{"vocab_size": 8192, "positions": "learned", "optimizer": "adamw"}
MLP neurons of a small language model. Each row is named by its layer, matrix (down: output weights) and neuron, and shows model dimensions 176-239. Each number is 200 + 20 x the weight over its row's rms, rounded and kept within 0 to 999.
Before each neuron's rows, "fires before" lists the tokens most often just after its 100 highest values on Wikipedia text that the model never trained on. A number after a token or word is its count.

fires before: "-" 64, "|" 21
L3.down687,203,221,213,177,194,230,225,192,199,210,205,201,181,178,210,229,222,214,201,209,212,202,211,203,195,198,213,201,219,208,232,197,235,185,199,224,230,177,207,216,195,198,206,159,192,153,193,237,239,238,178,204,220,246,189,179,194,185,210,204,221,232,214,221

fires before: "," 26, "." 16, ")" 10, " and" 9, " (" 7, ";" 6
L3.down171,224,235,201,197,180,218,195,214,204,203,220,185,221,213,219,189,213,203,160,218,171,185,236,226,210,219,213,204,170,221,203,204,180,213,175,178,199,192,200,206,177,207,182,198,216,241,207,191,191,221,201,212,220,192,198,179,197,194,194,185,189,197,193,210

fires before: " |" 63, "\n" 12, " —" 10
L3.down509,182,176,172,165,227,218,210,231,180,178,208,209,193,234,186,187,224,171,206,185,213,200,170,180,189,200,147,204,175,206,177,194,221,233,234,188,193,206,180,188,215,211,183,229,229,198,215,166,201,196,207,243,194,226,188,201,172,200,214,188,176,197,197,194

fires before: "=" 53, "\n" 29, "\n\n" 16
L2.down480,191,205,204,246,191,225,194,219,209,197,214,191,241,186,187,209,186,224,196,205,204,169,202,193,196,206,200,193,235,209,163,182,190,202,176,227,213,191,182,239,209,233,227,207,185,228,199,201,229,187,168,231,171,175,196,199,218,210,202,205,205,230,182,174

fires before: "-" 97
L3.down757,232,191,200,197,167,198,199,171,199,194,199,201,189,207,210,229,222,224,193,186,208,185,178,209,156,234,199,186,201,187,216,187,193,162,233,194,185,195,219,216,196,210,200,175,215,211,179,161,210,239,203,184,182,198,183,222,214,204,209,213,198,202,229,203

fires before: "-" 33, "|" 16, " were" 6
L2.down652,216,226,199,220,201,245,188,221,210,227,217,203,153,200,209,193,217,189,242,206,187,213,216,194,194,211,207,173,204,213,182,195,236,177,182,192,191,185,186,206,205,216,244,214,167,196,199,203,201,203,188,179,206,189,211,212,199,222,212,183,212,216,179,252

fires before: "." 32, "," 16, " and" 8, "n" 4
L2.down591,206,180,227,196,179,170,170,212,184,158,222,211,227,157,216,214,161,190,211,177,203,174,214,204,186,190,206,219,211,200,156,199,194,194,200,189,190,193,181,168,179,194,196,210,174,198,209,198,225,228,215,164,226,199,145,199,231,183,172,226,187,209,197,204

fires before: "=" 23, "\n\n" 17, "\n" 14, "S" 9
L3.down487,214,191,161,191,194,188,166,221,158,200,175,227,197,182,176,154,211,182,202,227,185,215,201,144,201,155,209,189,190,181,170,210,199,226,190,170,204,176,233,206,219,173,177,223,208,191,199,174,212,132,213,150,198,210,209,228,225,173,161,225,189,193,189,196

fires before: "=" 54, "\n" 10
L2.down640,203,197,191,232,201,206,217,183,214,208,200,196,211,176,210,212,173,186,204,197,201,234,179,172,199,167,191,194,179,206,198,195,199,224,176,202,165,218,233,239,240,182,183,214,190,205,198,230,214,181,227,184,204,210,165,169,187,188,219,160,183,203,221,187

fires before: " |" 60, "\n" 5, " 2" 4
L3.down443,216,174,223,176,217,230,173,220,195,191,213,189,227,207,222,169,245,210,182,226,183,216,207,230,206,191,193,193,183,202,215,155,194,243,170,197,170,181,198,178,216,189,175,215,245,206,220,165,171,200,214,160,202,182,213,214,218,201,198,217,169,173,192,193

fires before: "," 50, ")" 14, "." 13
L3.down748,191,166,229,185,200,177,192,186,203,187,188,242,229,196,191,210,202,164,193,227,195,168,195,186,207,229,209,206,212,199,182,191,205,192,185,181,186,223,185,188,207,173,207,198,187,210,195,203,246,208,197,178,199,186,195,204,205,178,193,207,193,208,178,215

fires before: "=" 76
L2.down936,219,182,225,210,199,188,181,197,196,223,218,180,190,177,210,227,187,237,207,193,178,238,187,180,218,171,180,203,176,206,164,202,232,217,168,170,192,208,192,192,200,202,208,233,192,231,199,189,194,180,171,203,214,205,199,204,222,210,157,181,226,199,170,195

fires before: " |" 34, "=" 21, "\n" 8, "s" 6, "ion" 5
L3.down609,238,178,219,229,225,209,212,205,184,184,173,194,213,213,180,207,230,206,230,174,203,192,223,188,195,197,205,198,218,196,179,162,192,168,237,174,226,241,197,193,180,199,186,213,192,213,224,165,233,250,197,198,189,222,191,179,188,201,159,189,181,252,196,196

fires before: "|" 70, "-" 13
L3.down107,210,194,214,207,189,196,208,162,202,219,188,209,190,181,194,203,245,208,207,214,204,199,219,197,213,200,194,203,204,192,223,190,138,181,189,198,178,202,177,180,272,211,172,176,188,209,197,189,228,173,211,170,172,185,205,211,162,192,212,223,189,188,208,210

fires before: "," 69, " he" 4
L3.down295,194,175,178,190,183,209,216,210,191,237,161,201,199,185,189,168,188,195,194,221,222,214,192,176,175,177,240,188,206,203,203,199,198,185,201,195,200,215,191,196,239,140,174,168,178,221,197,188,209,218,209,205,200,181,178,187,194,215,193,229,186,178,213,177

fires before: "=" 53, "\n\n" 37, "\n" 8
L3.down594,195,191,216,246,207,239,191,208,146,186,221,174,193,211,174,189,200,233,167,204,236,190,189,172,187,203,218,191,235,180,214,195,164,198,199,222,208,204,203,198,192,185,218,190,204,208,186,191,182,207,189,176,185,200,182,221,245,221,174,211,220,230,192,228

fires before: "-" 55, "|" 8, "\n" 4
L2.down567,211,196,204,207,221,207,186,245,202,240,166,210,225,205,231,209,221,225,193,185,215,177,206,205,190,215,209,201,200,210,184,209,195,184,187,193,242,196,185,191,230,225,207,243,227,180,220,187,226,180,168,202,155,194,202,199,202,179,189,205,233,183,192,187

fires before: ":" 30, " |" 23, " votes" 8, "\n" 5, "rib" 5, "s" 4
L3.down158,217,158,181,202,193,197,210,193,195,173,163,201,182,207,194,194,222,220,176,202,193,205,213,202,212,195,171,208,244,224,172,216,172,164,197,220,175,192,197,208,199,185,193,191,222,171,182,178,221,209,212,230,170,197,194,190,168,191,210,200,159,203,198,208

fires before: "=" 59, "\n\n" 22
L3.down428,227,191,219,215,184,199,174,188,216,245,221,196,168,216,177,201,188,224,223,210,190,209,188,217,180,199,171,174,219,182,189,205,232,178,185,221,199,234,168,211,207,215,249,225,197,225,202,181,201,193,181,193,194,185,246,171,221,216,206,195,206,194,191,187

fires before: ":" 40, "\n" 18, "R" 4
L2.down915,193,193,197,186,223,197,204,192,192,200,163,231,245,230,211,192,185,188,204,208,190,180,195,195,186,226,196,257,191,235,210,223,196,206,186,189,186,209,194,186,196,138,236,182,200,172,175,213,185,214,199,187,211,207,159,178,205,216,235,195,203,190,229,188

fires before: "-" 76, "|" 6
L2.down31,177,195,202,181,208,163,223,174,199,209,203,202,194,181,202,204,210,218,188,198,195,233,214,183,203,185,207,225,188,187,195,199,205,207,180,156,173,187,199,157,251,177,196,190,232,238,195,222,208,200,170,181,185,166,218,224,227,173,187,185,205,176,231,172

fires before: "=" 63, "uck" 5
L2.down796,215,196,191,170,208,165,183,191,205,216,243,177,179,211,211,232,159,215,178,175,194,186,248,192,182,223,222,184,208,188,197,190,245,175,190,189,169,176,212,190,213,215,166,213,203,190,189,187,167,172,208,180,225,210,205,250,168,190,210,199,183,193,164,211

fires before: "\n" 35, "\n\n" 33, "=" 18
L3.down131,189,195,183,182,184,213,203,189,177,213,166,206,211,193,196,230,194,184,187,172,165,197,190,193,217,194,218,227,184,196,181,223,228,234,156,192,185,189,208,210,238,144,201,208,200,203,173,215,206,182,199,158,247,182,168,229,230,189,185,212,205,198,182,215

fires before: ":" 33, " by" 10, "\n" 7, " |" 7, "–" 7, "s" 4
L3.down799,196,202,173,233,204,196,213,200,221,199,197,224,153,205,205,224,195,179,240,201,251,209,179,204,193,192,208,224,208,197,204,183,174,210,197,205,204,201,209,217,209,174,217,219,152,214,187,178,162,190,228,218,221,204,184,199,186,200,198,238,192,205,201,234

fires before: ":" 56, "s" 5, "\n" 5
L2.down104,212,220,177,215,191,219,207,195,201,213,188,220,200,169,204,194,183,178,215,218,186,193,193,177,177,226,224,216,211,189,180,232,199,174,226,216,178,222,202,251,180,215,235,194,201,201,203,202,177,176,215,219,202,198,215,184,217,209,209,197,191,196,205,175

fires before: ":" 41, " |" 11, " by" 8, " (" 5
L3.down284,176,193,183,215,198,186,202,200,184,213,192,200,155,211,197,210,189,163,205,213,222,205,168,170,206,174,210,189,174,174,192,196,183,253,223,184,193,208,196,212,200,183,236,222,180,183,162,189,186,203,185,190,205,194,204,184,210,219,212,240,219,214,206,198

fires before: "-" 62, "|" 36
L3.down544,202,193,212,198,206,176,206,181,200,225,173,229,158,163,180,188,238,194,200,213,185,182,212,217,215,186,192,232,187,203,198,207,147,188,212,230,194,217,179,182,228,170,182,165,199,210,180,187,222,192,214,182,202,177,173,217,195,167,198,227,189,195,196,223

fires before: "-" 26, "=" 16, "|" 12, "In" 4
L3.down34,205,188,228,212,186,194,206,178,207,201,161,217,185,184,190,208,210,193,161,215,209,199,223,201,217,193,215,229,180,194,205,176,181,209,217,214,233,209,204,211,226,182,162,158,199,219,200,212,256,164,221,158,184,205,172,223,165,185,214,208,195,199,222,202

fires before: "|" 54, " a" 4
L3.down199,215,194,194,199,187,196,184,207,209,223,208,214,215,203,214,219,246,225,228,210,194,224,193,186,223,217,190,231,210,212,235,229,200,224,171,170,200,167,218,186,217,201,181,205,198,191,214,183,206,188,204,201,204,225,181,220,198,236,207,179,187,211,230,167

fires before: "\n\n" 28, " The" 12, " She" 6, " It" 6, " He" 4, "\n" 4
L2.down322,204,227,186,198,220,208,193,162,203,223,182,172,220,207,184,173,206,182,163,196,200,189,191,163,201,165,209,223,226,196,187,229,171,227,203,197,192,177,202,212,203,227,192,152,192,228,195,168,203,192,234,217,179,194,232,203,167,200,213,230,187,180,187,169

fires before: " |" 27, "-" 17, "\n" 9, "|" 7, ":" 6
L3.down600,195,209,213,228,209,194,195,206,186,189,175,231,198,179,205,214,198,187,210,186,209,207,188,159,217,180,176,197,195,213,196,204,197,182,227,195,210,205,210,233,222,206,186,200,167,183,173,180,216,234,205,193,175,184,181,199,188,197,194,191,173,222,212,202

fires before: ":" 47, " David" 5
L3.down961,171,199,203,228,199,182,202,169,198,227,212,218,212,209,191,196,162,199,208,197,234,245,195,212,186,209,196,172,198,212,191,237,197,183,197,175,202,229,212,195,216,209,227,190,151,206,184,196,169,212,191,199,203,193,167,182,190,238,207,212,208,200,203,194

fires before: "-" 18, "\n\n" 13, " The" 11, "|" 9, " In" 5
L3.down114,199,205,226,191,182,185,195,223,201,212,194,214,210,240,209,197,196,212,207,192,197,192,189,204,187,235,186,191,179,202,184,211,231,200,186,194,194,210,187,210,222,186,217,176,190,162,193,206,220,184,192,163,200,225,191,225,196,190,178,219,223,200,190,166

fires before: " |" 67, "." 7, " March" 4
L3.down212,207,184,216,218,224,196,208,161,211,229,210,185,152,205,240,226,188,200,204,178,203,210,230,187,181,181,196,232,211,179,209,191,202,194,234,186,202,180,222,192,205,185,214,185,192,223,186,178,198,176,175,212,204,216,187,210,188,188,192,204,176,197,213,264

fires before: ")" 21, "," 16, "." 15, "\n" 10, "n" 8, " |" 7
L3.down745,198,163,220,209,177,179,212,214,190,204,182,224,172,190,190,205,164,199,217,184,204,192,196,229,197,184,195,232,191,200,179,159,173,172,167,210,184,176,235,213,202,197,206,203,182,179,188,217,203,194,197,193,216,175,188,227,171,202,199,197,162,250,173,209

fires before: "|" 57
L2.down778,184,200,199,226,213,205,195,213,197,221,206,205,179,189,223,216,148,207,275,194,196,219,185,215,185,213,192,198,155,204,209,181,232,183,184,186,165,204,184,176,233,172,200,214,176,195,198,197,182,198,203,144,226,226,161,204,200,239,174,185,220,206,241,196

fires before: "=" 75
L2.down831,211,182,191,202,192,229,175,173,201,205,230,162,234,186,200,219,207,205,173,233,200,229,178,192,212,168,204,224,210,210,185,209,212,194,195,172,174,230,180,230,222,197,160,185,203,230,198,178,215,203,202,194,187,233,228,188,216,193,191,230,164,161,181,173

fires before: " |" 46, " —" 9, " (" 6, "." 5
L2.down538,204,199,218,207,226,212,202,192,208,228,209,156,254,206,236,209,203,207,154,195,223,203,170,209,213,193,196,196,199,198,190,209,223,172,174,228,165,184,175,247,228,181,209,183,224,184,207,163,218,208,215,177,165,213,222,196,201,188,204,195,202,214,211,173

fires before: "," 45, ")" 7, " September" 4, " January" 4
L3.down941,184,224,155,195,195,252,232,187,195,196,155,183,210,173,194,213,230,212,198,212,211,184,179,218,239,202,232,203,205,230,180,169,179,183,224,162,177,186,186,202,185,198,174,181,189,201,242,198,198,221,178,194,206,205,205,190,187,208,169,181,176,252,184,202

fires before: "," 55, "1" 4
L3.down865,212,203,185,200,194,195,213,203,186,209,197,171,183,161,215,214,219,177,167,164,197,197,227,175,166,191,209,234,181,198,194,163,216,196,189,207,199,168,172,210,234,185,205,206,189,185,194,169,178,195,166,192,184,216,248,216,209,183,171,224,182,220,179,224

fires before: "=" 56, "\n\n" 33, "\n" 10
L2.down189,210,202,221,214,191,198,202,209,172,237,190,194,183,175,168,233,148,213,202,207,194,177,192,152,200,154,189,214,192,186,143,207,160,206,197,213,190,201,212,211,215,199,185,222,217,216,192,195,210,183,197,239,195,177,194,214,196,177,189,209,227,217,235,216

fires before: "|" 99
L2.down572,198,221,197,199,210,213,189,194,172,220,198,196,205,202,205,210,213,174,230,176,216,225,226,226,202,195,200,180,182,199,159,170,243,191,198,177,215,220,205,223,223,213,189,186,190,212,197,231,207,218,237,193,198,193,181,203,207,207,198,191,229,234,209,158

fires before: "=" 72, "\n\n" 11
L3.down1010,217,180,245,216,180,185,168,209,206,220,211,195,163,221,189,209,158,230,217,193,205,197,207,176,202,177,188,185,229,183,177,197,228,184,187,192,164,232,191,203,210,206,220,247,198,227,204,194,192,211,189,203,204,172,240,192,218,212,167,209,230,199,185,198

fires before: "=" 34, "\n\n" 33, "\n" 16
L3.down919,205,183,172,219,182,196,194,219,197,223,141,197,229,200,218,223,169,202,212,209,227,202,173,160,220,244,178,179,200,215,184,167,227,198,203,209,195,184,196,216,193,230,204,238,197,191,196,164,233,206,208,194,199,179,223,226,180,207,224,189,227,190,188,213

fires before: "," 60, "." 14
L3.down686,198,222,221,170,221,217,194,206,197,244,221,183,206,252,179,206,241,223,193,245,175,174,211,197,198,181,195,187,203,200,173,194,201,203,164,197,204,219,240,228,196,176,216,187,190,202,198,188,163,213,194,200,199,207,204,209,248,222,210,216,210,220,194,197

fires before: "\n\n" 24, "=" 24, "\n" 10, "," 4
L2.down772,190,170,223,195,189,212,200,199,145,200,196,230,199,171,184,186,162,200,208,182,215,205,191,154,220,199,207,184,178,187,172,195,173,186,194,225,203,207,192,196,230,210,225,237,172,209,190,213,196,190,199,244,175,164,184,210,209,197,210,197,198,230,209,217

fires before: " |" 31, ":" 18, " –" 7, "–" 5
L3.down803,190,227,203,194,166,189,196,209,198,244,170,202,185,174,178,186,190,217,172,238,190,176,159,195,205,159,187,183,233,216,146,194,153,212,207,201,195,237,187,225,204,168,218,186,200,206,205,177,194,218,192,203,188,199,197,204,187,172,221,236,209,185,199,191

fires before: "s" 47, " a" 6
L3.down448,218,209,179,186,237,199,215,171,213,197,225,224,182,231,208,199,197,203,219,191,180,186,203,188,236,182,165,217,178,217,240,224,219,229,204,171,201,203,179,197,213,167,214,214,187,208,190,238,182,185,217,195,222,209,237,175,195,193,200,238,162,188,229,221

fires before: ":" 47, " |" 7, "\n" 4, " °" 4, "ed" 4, " date" 4
L3.down169,241,178,203,190,188,179,207,203,190,229,188,205,207,215,208,213,220,211,189,207,177,176,267,173,179,183,229,225,194,196,197,235,195,183,149,190,177,175,215,204,222,190,202,214,226,177,194,207,205,226,186,176,277,212,219,190,189,220,195,182,183,208,165,215

fires before: "\n" 29, "  " 15, "\n\n" 6, " Capital" 4, " −" 4
L3.down501,205,190,218,170,208,204,216,211,208,201,183,213,198,191,211,214,187,176,182,199,195,194,225,180,236,180,218,212,192,202,187,197,202,239,196,210,198,168,197,260,227,188,159,206,213,188,160,194,258,240,202,225,253,191,210,224,203,186,175,209,229,155,207,226

fires before: " |" 43, "\n" 13, " —" 7, " 12" 4
L3.down58,214,205,210,213,199,205,203,216,211,148,201,227,196,245,198,171,173,178,203,183,220,221,183,130,228,228,183,194,205,225,202,215,241,200,202,193,227,194,224,205,222,222,215,228,189,218,169,183,212,199,202,217,221,226,197,210,204,209,238,193,177,216,185,234

fires before: " the" 22, " he" 20, " she" 4, " it" 4
L3.down122,224,219,211,222,220,189,181,187,189,190,208,183,199,230,205,205,219,213,219,194,188,208,207,180,225,213,193,194,206,217,194,211,183,178,232,196,203,183,257,190,174,195,201,211,181,230,186,222,197,221,221,207,218,223,196,198,190,255,243,179,206,204,198,226

fires before: "-" 71, "U" 4
L2.down120,212,196,226,197,214,219,201,219,187,200,189,205,188,237,206,213,225,191,228,173,194,213,192,225,189,229,187,159,177,192,186,214,246,225,161,178,192,175,232,225,255,172,202,233,188,210,215,189,189,219,153,139,238,216,210,195,225,217,192,204,214,223,217,210

fires before: " to" 59, "s" 8, "ed" 5
L3.down826,179,219,179,199,204,207,197,215,190,164,209,170,185,204,184,196,196,157,219,212,190,179,165,209,182,158,226,208,195,194,154,219,179,207,219,173,224,210,193,203,210,181,239,200,182,201,160,192,202,201,174,229,211,182,218,217,186,185,182,198,174,169,213,230

fires before: "=" 87
L3.down495,206,158,236,192,217,192,195,174,206,216,243,194,192,212,183,183,190,197,237,214,196,214,214,175,234,171,210,221,195,217,180,213,236,192,188,201,181,240,199,178,235,214,187,209,205,240,226,157,194,184,191,225,202,190,233,185,193,223,190,212,203,191,172,229

fires before: "\n" 43, "=" 29, "\n\n" 27
L2.down127,203,170,185,209,187,198,185,226,203,199,203,199,194,195,188,205,157,209,200,201,149,192,194,179,222,171,224,186,209,186,157,210,207,237,172,187,208,205,198,199,204,184,213,221,187,208,216,176,232,179,193,212,242,211,207,216,177,207,185,203,220,214,197,209

fires before: " |" 45, "." 15
L2.down624,207,220,217,241,170,190,204,210,201,215,198,200,170,156,216,205,201,193,239,179,225,205,183,208,203,219,152,174,243,193,207,186,185,218,204,212,202,222,227,228,189,199,205,171,215,221,176,203,189,205,177,217,192,194,157,184,183,205,231,223,190,216,171,182

fires before: " |" 32, " votes" 8, ":" 6, " °" 5, "\n" 5, "s" 4
L3.down842,239,206,216,212,165,225,206,206,177,184,214,202,189,208,176,197,190,209,214,189,220,172,218,179,218,199,195,185,212,202,135,214,182,197,221,246,196,246,219,220,174,197,183,176,221,183,228,191,210,214,206,233,184,216,213,184,176,208,193,183,204,216,180,216

fires before: "=" 49, ":" 6
L2.down161,201,185,225,217,168,177,171,175,189,215,210,207,189,216,193,200,184,212,180,193,205,198,182,186,218,165,195,248,211,195,187,213,157,187,172,189,156,234,187,241,186,192,183,198,218,210,200,221,209,200,209,204,177,206,212,177,195,204,193,200,164,206,201,205

fires before: "," 55
L3.down749,205,212,180,219,217,213,225,211,194,197,210,239,177,199,213,196,220,181,209,199,201,162,193,159,153,176,207,214,187,221,201,202,216,188,210,223,213,240,225,193,246,178,208,198,186,225,184,210,168,218,191,184,215,190,218,207,235,211,207,218,209,185,193,169

fires before: "|" 61, "-" 7
L2.down852,217,213,195,197,235,191,218,153,194,229,222,188,237,190,211,193,220,192,167,208,195,213,168,189,207,194,217,233,178,203,200,206,154,225,233,212,184,168,195,188,171,188,186,212,177,203,192,178,182,185,242,221,198,192,179,230,227,207,211,220,161,187,204,183

fires before: ":" 27, " of" 23, "ed" 6, "\n" 6, "s" 4
L2.down2,215,199,167,196,199,204,176,199,222,166,185,221,264,208,209,214,181,176,162,195,197,155,199,196,191,201,212,214,204,184,220,222,174,222,169,206,212,182,196,202,183,176,197,161,270,231,214,158,201,217,210,181,207,191,182,215,199,208,184,178,190,178,224,205

fires before: "=" 78, "\n\n" 10, "\n" 10
L3.down348,210,185,201,196,236,243,173,196,190,189,214,197,184,227,167,166,170,214,203,199,201,190,195,164,215,190,184,170,176,226,185,207,184,171,193,213,211,227,206,208,194,192,160,204,226,190,239,171,210,220,233,201,219,228,229,179,226,220,194,205,239,181,191,174

fires before: "s" 52
L2.down874,214,209,196,200,198,200,192,207,195,200,189,161,220,178,170,189,205,167,180,208,214,192,177,211,218,186,206,201,196,198,175,216,245,199,191,198,190,183,202,209,147,219,204,207,182,182,208,220,182,185,215,200,211,246,193,177,219,184,196,207,197,184,211,178

fires before: "=" 27, "\n" 15, "\n\n" 12, " and" 7, " =" 4
L2.down715,184,190,206,189,195,226,211,165,195,162,182,202,195,199,199,230,166,220,192,228,189,240,217,184,203,221,183,199,164,208,170,216,212,203,166,204,196,195,194,165,256,198,194,240,188,157,188,194,212,190,189,213,245,186,180,221,202,195,192,214,208,201,188,251

fires before: "-" 74, "|" 10
L2.down473,209,203,194,199,215,216,188,223,203,211,222,237,175,245,211,177,231,214,213,197,193,197,175,189,186,245,221,171,203,196,180,223,206,209,222,184,227,212,199,202,182,214,230,196,213,206,243,184,204,219,208,167,204,233,187,174,200,234,200,158,238,215,221,186

fires before: "," 80, " he" 8
L3.down699,205,225,203,209,214,194,184,188,196,222,210,206,189,177,213,217,214,190,212,226,200,216,192,183,205,215,208,198,165,188,178,177,239,175,202,216,190,207,207,179,218,191,199,210,180,234,179,183,184,217,186,235,197,182,195,212,232,225,190,192,188,204,197,165

fires before: "s" 42, "ne" 10, "," 5, "nel" 4
L2.down1022,204,205,204,204,199,166,206,210,207,191,204,214,236,175,189,211,215,191,191,214,222,209,224,197,189,155,198,211,221,198,178,224,227,224,215,164,216,212,183,171,230,211,221,199,172,184,212,163,219,187,171,168,198,243,176,224,201,187,193,217,180,174,217,192

fires before: "-" 52, " RO" 5
L2.down264,200,222,215,179,217,242,197,233,194,229,202,199,184,183,197,194,179,207,213,177,225,184,180,167,168,176,237,200,212,205,162,210,222,168,193,212,172,183,182,178,200,210,183,201,210,201,210,169,188,184,215,194,194,219,182,215,212,181,192,185,209,187,231,192

fires before: "=" 33, "The" 15, "In" 5, "S" 4
L3.down957,235,213,207,206,176,183,192,206,219,201,179,208,154,193,194,208,233,206,246,227,203,190,200,191,210,219,199,195,213,204,192,186,182,163,183,207,209,195,174,205,236,229,205,195,195,209,201,195,208,200,219,199,200,178,198,227,203,214,222,231,211,201,198,219

fires before: "=" 44, "|" 20
L3.down860,236,195,245,182,186,217,189,230,198,166,196,239,194,229,199,193,206,205,195,197,172,185,227,174,224,198,185,187,218,200,210,208,227,178,223,179,212,219,226,195,196,210,179,186,246,210,205,248,209,239,183,205,223,216,166,211,230,207,190,185,232,172,185,228

fires before: ":" 43, "\n" 18, "–" 9, " date" 5
L2.down878,211,200,177,236,194,226,175,188,195,229,188,180,178,230,179,209,185,210,197,190,202,181,195,227,196,220,206,189,197,200,201,199,240,204,174,188,200,177,213,162,226,190,234,253,215,210,194,185,179,194,195,175,191,172,221,191,194,199,199,201,200,172,157,219

fires before: "|" 88
L2.down1007,221,197,235,175,180,165,193,202,199,182,197,188,210,181,178,234,223,225,205,241,220,225,199,206,230,184,235,192,216,193,178,215,189,179,147,217,155,193,208,226,266,200,224,190,188,213,186,210,227,218,202,179,195,173,206,233,226,161,219,218,205,204,195,196

fires before: "," 42, "s" 6, ")" 6, ":" 4
L2.down755,213,216,182,199,217,191,212,186,209,182,212,206,154,229,203,209,206,197,215,192,168,169,180,185,176,194,208,192,185,191,216,179,195,199,188,200,216,186,230,211,167,189,180,205,180,223,224,214,189,174,213,180,211,209,183,211,201,249,234,196,209,215,181,200

fires before: " was" 19, " is" 11, " has" 7, " were" 6, " are" 5, " had" 4
L2.down454,236,214,201,196,200,223,165,216,198,243,162,194,185,166,198,186,200,214,200,205,178,195,255,191,223,201,180,201,178,209,191,209,210,220,187,187,190,206,217,209,222,220,198,201,176,205,208,223,210,176,190,163,182,164,203,221,182,176,230,208,202,201,173,197

fires before: " |" 47, " –" 11, ":" 9, " °" 5
L3.down277,205,209,206,216,200,203,177,219,194,179,184,186,184,192,208,213,205,213,222,195,227,222,183,188,206,174,200,177,228,201,207,186,211,140,184,221,177,225,212,229,206,194,238,205,199,186,202,206,171,176,222,220,172,208,204,199,200,214,236,237,185,197,187,216

fires before: "=" 56, "\n" 9
L3.down987,199,182,179,214,212,213,241,196,195,212,200,213,179,221,203,192,167,182,212,181,199,179,192,175,200,155,191,215,174,197,185,217,187,234,187,196,174,211,218,236,234,169,189,198,204,200,212,211,222,215,227,195,239,197,198,184,206,176,194,165,218,189,251,187

fires before: "\n\n" 26, "=" 23, ":" 22
L3.down396,201,198,197,206,189,212,168,238,200,243,205,188,146,245,179,210,204,206,230,173,228,198,128,203,178,165,176,168,214,188,185,189,205,210,215,202,207,229,170,254,202,179,238,210,172,216,191,223,189,172,182,197,141,192,215,194,196,191,193,221,179,225,229,174

fires before: ":" 38, " |" 22, " votes" 6, " date" 5
L2.down844,225,175,235,217,169,174,174,201,202,207,206,208,190,213,201,191,172,193,197,201,204,241,166,210,172,184,187,208,204,180,187,170,203,181,184,163,163,196,169,231,235,215,240,203,209,226,168,170,180,200,211,192,153,200,200,181,210,215,199,217,184,187,196,163

fires before: "=" 81
L2.down108,222,195,215,236,186,212,184,182,211,210,193,183,179,189,201,192,165,214,208,200,233,202,183,189,216,182,193,205,239,199,184,197,202,202,211,193,182,218,172,232,247,215,193,222,224,238,204,187,205,171,178,228,131,195,210,160,175,192,198,172,176,201,218,216